config.yaml
n_layer: 13
n_kv_head: 1
rope_base: 10000.0
MLP neurons of a small language model. Each row is named by its layer, matrix (gate and up: input weights) and neuron, and shows model dimensions 128-191. Each number is 50 + 12 x the weight over its row's rms, rounded and kept within 0 to 99. A neuron's up and down rows have the sign that makes its largest values positive.
A block is one neuron, or neurons of one layer that tend to fire together. After each block is what it responds to, as a language model described it from the Wikipedia text at the highest values.

L6.gate391:52 63 38 58 46 63 60 30 42 47 52 59 58 39 35 50 44 60 25 36 32 58 58 49 59 68 37 61 26 43 36 56 58 54 38 31 37 64 63 49 62 59 48 74 42 40 56 77 52 30 41 61 51 55 37 51 63 59 54 20 43 49 54 44
L6.up391:62 35 70 63 31 61 68 61 54 66 50 42 57 53 53 44 57 50 32 56 44 53 34 45 57 75 43 54 42 46 43 21 68 51 56 68 38 65 46 55 55 36 51 46 63 62 60 49 62 74 44 38 50 76 44 52 51 46 53 47 51 45 46 58
Responds to: Year-leading positions. Tokens just before or inside years, mostly: the space after a month, en dashes in year ranges (2023–24, 1969–2020), early year digits, plus syllables inside romanized Chinese/Korean names (Chen, Seung).

L7.gate12:49 53 54 49 42 72 44 57 53 44 56 50 55 47 44 40 31 36 46 44 74 49 46 49 49 53 44 46 47 45 54 41 39 58 41 55 39 51 36 58 51 55 48 69 16 39 57 45 59 65 48 32 49 46 49 71 52 50 51 35 70 42 43 35
L7.up12:68 46 43 48 32 69 39 57 51 58 58 53 56 43 52 48 41 43 54 29 47 57 58 58 65 41 55 48 53 62 59 56 47 54 43 28 58 45 50 61 62 43 29 56 40 42 42 45 33 66 38 30 29 35 69 62 39 66 50 40 61 39 25 33
L7.gate63:62 46 66 62 80 64 63 54 57 71 53 70 30 54 41 38 51 44 55 45 75 29 49 50 32 61 43 51 62 43 53 34 54 26 52 48 20 55 25 32 43 46 57 41 36 31 52 57 70 54 36 71 65 51 42 46 39 31 56 51 36 37 63 35
L7.up63:80 56 46 56 48 65 42 60 47 59 41 74 37 44 45 50 73 46 63 45 48 59 44 59 39 70 43 55 45 42 25 47 53 32 34 46 51 45 45 36 24 38 76 55 40 35 63 47 49 66 46 66 55 45 62 56 46 42 50 58 17 40 35 38
L7.gate153:47 66 52 48 54 61 44 29 66 62 50 61 44 69 64 57 51 44 53 47 62 26 27 25 35 55 51 32 28 64 45 56 40 43 57 53 68 50 55 43 59 54 43 50 55 35 58 54 65 41 49 69 46 53 33 51 64 68 49 38 47 48 37 49
L7.up153:58 50 61 38 35 52 52 44 41 51 58 34 55 52 69 41 52 43 32 37 44 48 49 56 59 47 55 34 48 58 53 34 60 43 50 57 62 58 35 56 47 40 28 37 63 24 63 66 59 49 59 45 67 47 47 61 36 47 41 40 48 52 52 34
L7.gate169:73 55 62 38 46 34 54 43 41 60 67 39 45 58 29 42 59 51 12 55 56 70 34 45 31 56 32 55 53 41 60 55 48 41 46 64 52 60 63 55 59 28 31 57 38 39 54 69 41 60 55 54 67 51 41 64 34 34 50 55 49 42 56 45
L7.up169:40 58 33 43 46 43 50 72 57 74 59 37 47 51 41 64 34 53 33 52 33 51 37 50 50 43 39 54 49 55 53 53 60 57 33 39 52 56 67 40 67 61 39 36 36 54 42 49 52 42 67 49 63 69 55 54 36 50 35 38 43 45 38 42
L7.gate183:64 60 50 59 50 50 76 43 47 53 57 47 67 68 47 28 29 40 66 56 62 48 61 45 51 60 43 66 46 36 59 43 54 55 53 45 60 52 46 35 57 68 27 48 39 33 42 38 72 44 53 58 51 55 45 44 48 43 68 72 41 16 38 36
L7.up183:38 66 55 39 26 47 42 40 47 31 50 69 58 64 69 44 45 57 39 49 59 60 56 40 74 59 41 28 52 40 62 59 40 56 53 64 38 47 53 48 62 33 43 58 76 39 46 62 77 44 38 46 57 49 48 53 65 46 21 53 64 65 44 42
L7.gate244:42 60 50 45 36 47 38 56 75 54 51 58 39 59 69 48 48 41 59 92 65 51 74 60 33 59 26 58 40 40 42 38 56 64 70 57 38 38 39 50 62 60 52 50 40 62 71 63 58 36 34 49 51 55 40 46 31 57 54 64 44 23 72 40
L7.up244:45 60 39 53 50 56 27 61 59 59 65 51 44 34 79 49 64 65 47 74 48 45 54 65 48 56 42 54 63 47 37 42 40 49 50 54 49 59 37 34 52 47 39 52 45 70 18 66 56 47 54 40 28 62 26 52 51 68 61 35 31 53 57 60
L7.gate250:49 64 35 62 58 62 57 58 54 32 55 47 61 61 68 46 47 53 41 70 66 50 50 55 41 25 30 51 25 53 25 24 48 71 56 38 55 59 43 48 42 37 26 44 44 57 53 62 87 18 58 53 45 60 46 47 54 52 54 48 52 61 33 47
L7.up250:49 57 45 52 45 45 70 56 34 46 37 66 61 51 34 64 53 48 28 66 57 61 59 57 49 25 52 36 44 46 54 42 47 38 65 46 42 45 62 55 55 25 51 69 29 73 58 74 71 30 61 34 34 55 57 44 62 54 54 50 44 64 35 50
L7.gate268:58 60 56 50 53 57 72 51 45 39 31 66 45 55 38 52 76 60 43 50 67 43 73 28 37 46 41 61 40 25 61 50 39 54 54 50 46 43 53 40 56 49 52 48 53 40 44 58 54 61 65 40 55 67 56 56 92 61 36 37 68 49 38 38
L7.up268:40 42 26 53 65 63 44 46 32 32 53 47 46 37 68 46 60 63 37 60 65 57 52 58 64 63 52 37 52 60 69 62 66 33 59 45 40 66 37 59 39 62 64 37 42 44 59 63 41 42 36 53 50 57 28 45 40 59 75 48 29 32 41 55
L7.gate277:62 59 50 58 43 48 47 37 68 68 62 45 68 61 59 68 53 54 59 55 50 65 41 51 55 54 68 53 42 51 25 47 52 66 58 52 81 46 52 54 49 65 54 44 44 47 50 63 68 48 28 49 40 67 59 32 61 40 59 61 72 46 61 45
L7.up277:61 76 65 57 30 69 53 61 55 45 56 44 46 72 46 63 55 43 53 72 59 60 41 40 63 37 45 56 53 41 65 53 63 54 55 46 62 45 52 35 63 58 27 53 43 43 36 44 54 66 42 34 45 51 55 47 62 33 66 61 46 34 36 80
L7.gate300:32 42 46 57 57 50 56 42 77 35 46 71 45 59 61 40 42 61 42 32 43 64 58 46 50 39 46 48 55 55 64 39 54 41 34 37 49 35 52 65 52 50 54 44 46 51 55 43 39 39 41 44 39 58 34 55 84 67 49 46 56 50 43 40
L7.up300:45 43 35 52 48 62 66 57 67 53 45 26 57 70 58 44 69 70 52 60 38 50 41 59 45 46 66 72 46 47 54 58 31 48 56 47 52 38 50 58 46 42 60 53 56 28 35 59 48 48 46 56 43 52 32 42 63 61 54 46 45 71 43 72
L7.gate352:44 58 27 63 45 53 64 53 61 48 56 48 39 51 57 35 68 34 51 58 76 50 54 44 48 41 42 45 13 40 47 29 38 52 64 36 48 56 44 59 48 45 73 45 52 45 65 73 54 41 42 51 57 58 36 30 38 70 49 55 41 43 54 38
L7.up352:61 68 62 54 35 59 49 54 37 67 51 65 50 52 52 70 63 64 41 31 50 44 34 31 62 56 34 46 30 50 47 53 50 56 45 50 60 42 18 71 76 41 42 46 22 50 62 50 55 39 41 55 36 44 38 62 78 63 48 32 49 66 57 38
L7.gate357:45 78 57 58 34 38 70 59 55 46 62 72 51 64 41 54 50 37 44 53 57 49 45 41 48 51 59 47 52 32 39 34 42 56 51 51 50 47 38 57 54 45 53 56 55 32 47 45 54 48 58 65 48 47 35 41 79 61 50 45 55 50 51 61
L7.up357:57 57 50 51 37 35 53 60 45 41 66 76 64 50 46 47 66 56 59 77 68 42 58 70 63 43 57 44 64 43 60 61 49 31 53 54 60 52 50 34 75 33 45 71 40 43 46 55 58 64 74 23 53 56 45 52 48 46 46 52 51 60 62 36
L7.gate369:46 16 51 68 52 57 54 64 61 80 50 58 66 61 32 71 49 67 25 53 61 48 53 38 56 48 38 46 55 76 52 36 76 41 47 31 48 44 45 24 72 37 55 69 63 30 27 44 47 63 44 53 66 41 50 54 62 80 60 60 55 59 44 44
L7.up369:44 74 63 46 72 34 36 68 38 52 54 49 60 44 53 43 59 62 50 59 55 25 49 56 47 44 52 44 33 53 50 53 58 21 32 29 64 44 65 18 58 64 41 36 30 31 52 65 69 48 64 55 38 53 24 51 62 58 53 47 57 64 46 65
L7.gate407:74 51 30 49 51 62 59 40 37 52 59 60 63 71 74 32 49 63 38 61 61 46 47 52 65 34 42 65 42 62 48 64 59 39 67 55 32 67 54 41 52 44 67 39 50 52 39 67 41 44 67 45 65 37 24 56 27 56 64 55 45 54 45 55
L7.up407:74 51 56 48 48 48 49 70 52 54 46 47 37 74 53 52 27 38 49 53 41 49 34 46 34 33 38 30 40 55 55 42 36 33 67 29 54 54 26 68 51 25 64 31 65 48 50 33 47 32 57 36 65 32 19 38 41 58 37 46 48 55 48 58
L7.gate427:52 53 68 57 57 53 52 37 68 44 50 36 39 40 65 51 58 36 24 53 61 46 61 38 72 52 39 30 46 48 46 44 61 54 35 38 30 61 36 58 47 18 51 53 49 40 59 40 47 39 71 51 70 46 35 74 39 67 42 62 57 45 63 47
L7.up427:64 62 55 60 42 60 77 47 39 70 63 45 61 54 53 70 48 46 36 27 75 24 50 41 73 43 27 53 34 35 32 58 50 49 56 34 34 38 46 62 46 33 55 65 43 30 37 42 51 42 54 44 70 59 53 40 56 61 56 71 51 58 51 41
L7.gate445:52 53 45 27 36 44 63 42 85 64 51 28 21 54 66 43 60 47 58 46 79 61 73 53 50 36 51 47 38 36 50 53 40 50 36 87 53 46 60 52 48 61 56 50 55 48 37 39 67 42 49 33 40 74 59 27 54 58 67 63 54 32 59 43
L7.up445:46 62 43 57 73 63 47 52 44 54 57 47 47 54 72 54 68 52 31 57 54 75 53 70 57 48 78 38 52 45 41 63 59 39 52 69 47 40 86 55 42 48 47 73 63 50 51 65 61 57 38 37 30 52 47 51 47 57 62 47 65 46 64 42
Responds to: Country-code abbreviation completion. Non-initial letters inside capitalized abbreviations, mostly three-letter country codes in sports tables, such as the R in CRO, CRC, and the N in HUN; weaker on other word pieces.

L9.gate74:54 56 54 45 43 59 48 62 57 60 54 43 43 39 35 34 63 58 53 66 51 53 63 57 66 39 37 45 47 60 40 49 61 59 64 58 51 49 49 51 59 54 37 55 45 62 48 28 43 37 66 40 59 62 46 43 40 49 51 48 58 50 50 32
L9.up74:34 63 66 57 53 52 65 51 55 44 54 42 52 45 50 43 55 56 48 45 38 72 59 29 42 61 34 64 42 73 41 72 78 49 68 60 52 44 47 60 48 42 78 62 81 65 54 56 55 68 63 56 42 51 45 70 54 36 43 38 21 61 45 62
L9.gate286:52 53 65 59 49 63 45 76 49 69 84 37 49 60 55 67 58 61 34 60 74 54 40 50 44 39 53 76 44 53 46 51 50 51 51 76 61 56 43 48 45 46 39 77 49 55 57 56 67 60 42 49 43 41 58 74 47 61 52 51 30 57 35 40
L9.up286:38 53 58 57 38 47 61 45 54 53 59 52 47 36 42 45 47 47 31 22 37 61 35 59 64 53 55 60 54 32 38 41 38 35 56 50 46 65 49 37 51 66 56 25 58 47 37 53 48 52 72 75 48 68 90 81 50 70 53 43 40 55 57 42
L9.gate324:31 45 46 53 34 61 58 48 62 47 55 39 47 69 43 63 62 55 54 63 49 37 53 56 59 70 47 59 47 46 42 49 55 62 44 48 32 40 60 44 56 44 54 68 49 55 28 31 53 56 49 52 51 34 56 59 51 37 24 49 37 50 37 39
L9.up324:24 40 55 39 56 64 67 23 48 52 51 64 59 40 52 42 48 50 56 46 47 54 68 64 48 52 42 46 44 50 45 53 48 47 33 62 65 70 59 46 42 46 37 45 42 32 70 44 78 39 53 45 50 41 52 72 52 62 50 43 33 45 47 39
L9.gate419:57 38 41 53 39 53 41 61 50 68 55 63 51 57 51 46 55 49 43 52 51 72 34 59 63 44 46 53 38 39 58 40 48 48 46 63 47 47 46 47 53 50 44 45 69 73 43 32 70 55 38 50 59 52 56 63 40 45 51 61 27 61 45 28
L9.up419:40 40 55 54 35 62 66 36 57 39 63 56 68 55 57 42 46 38 43 56 64 49 48 42 51 42 38 66 51 56 37 52 48 40 68 49 45 74 37 46 53 51 46 65 38 64 56 47 51 63 51 52 60 57 58 43 65 47 50 58 35 67 49 57
Responds to: Mid-word name fragments. Short subword pieces in the middle of multi-token words, mostly romanized Japanese, Chinese and Korean names like Mas-ah-iro, Tad-ash-i, and Kr-ish-na, plus broken English words such as b-ott-om and s-at-ellite.

L9.gate42:51 66 70 40 52 47 50 34 49 67 74 47 41 56 57 39 57 48 61 64 51 59 50 25 47 41 30 43 39 48 47 44 50 51 50 66 57 52 41 62 66 47 22 14 50 43 73 52 42 47 42 46 84 44 44 42 63 38 58 63 41 41 79 50
L9.up42:13 68 71 42 49 47 52 54 46 70 49 72 33 67 64 54 54 42 50 50 47 53 80 43 48 72 61 48 58 54 51 33 57 51 33 29 60 61 36 57 50 69 43 58 43 60 55 76 68 47 37 36 62 37 53 66 42 42 30 23 49 37 57 45
L9.gate119:43 74 39 37 42 31 57 59 62 72 53 45 50 45 47 81 53 41 58 70 54 48 61 46 39 44 28 65 53 58 61 36 49 41 61 62 49 61 50 45 59 35 65 43 17 40 57 60 54 56 48 41 44 48 48 50 56 53 48 61 56 67 85 34
L9.up119:51 37 46 57 38 69 35 37 67 44 26 60 57 52 59 50 62 27 44 39 45 38 56 52 48 42 44 46 31 52 55 49 44 45 53 69 53 56 48 51 42 29 66 47 28 62 61 71 58 57 34 44 30 38 57 52 53 60 61 47 32 57 42 46
L9.gate392:44 51 33 51 58 55 60 38 29 54 37 50 58 44 52 51 35 50 45 67 62 38 72 37 64 48 37 70 27 53 51 38 41 53 50 50 37 59 44 51 40 27 72 46 34 47 43 49 52 40 82 47 55 25 44 49 51 75 46 61 46 53 52 33
L9.up392:55 38 46 50 49 58 65 36 29 55 45 66 61 33 58 59 39 50 49 46 54 24 73 56 52 39 49 54 39 45 65 51 52 43 44 29 45 72 49 54 61 24 59 62 41 60 52 38 53 37 63 48 39 31 45 66 59 59 62 46 31 62 50 33
L9.gate441:26 25 54 61 51 32 40 52 65 56 66 61 46 28 50 37 58 59 57 54 63 35 56 56 49 58 48 55 69 43 61 43 41 42 79 46 17 54 54 49 45 32 44 38 43 51 56 48 46 44 49 39 38 59 72 61 39 63 52 54 46 45 75 47
L9.up441:50 46 54 28 50 53 55 50 61 54 62 45 67 52 52 41 82 49 24 36 49 63 38 32 49 46 54 50 52 36 70 53 52 59 62 50 71 32 41 39 56 32 39 78 43 72 87 61 37 31 69 48 37 61 54 66 35 51 62 46 50 63 54 45
Responds to: Acronym-completing letters. The final capital letter that completes an all-caps abbreviation or code, often in tables, such as UKIP, HUN, ATP, WSOP; weaker on mid-word fragments like ust in trustees.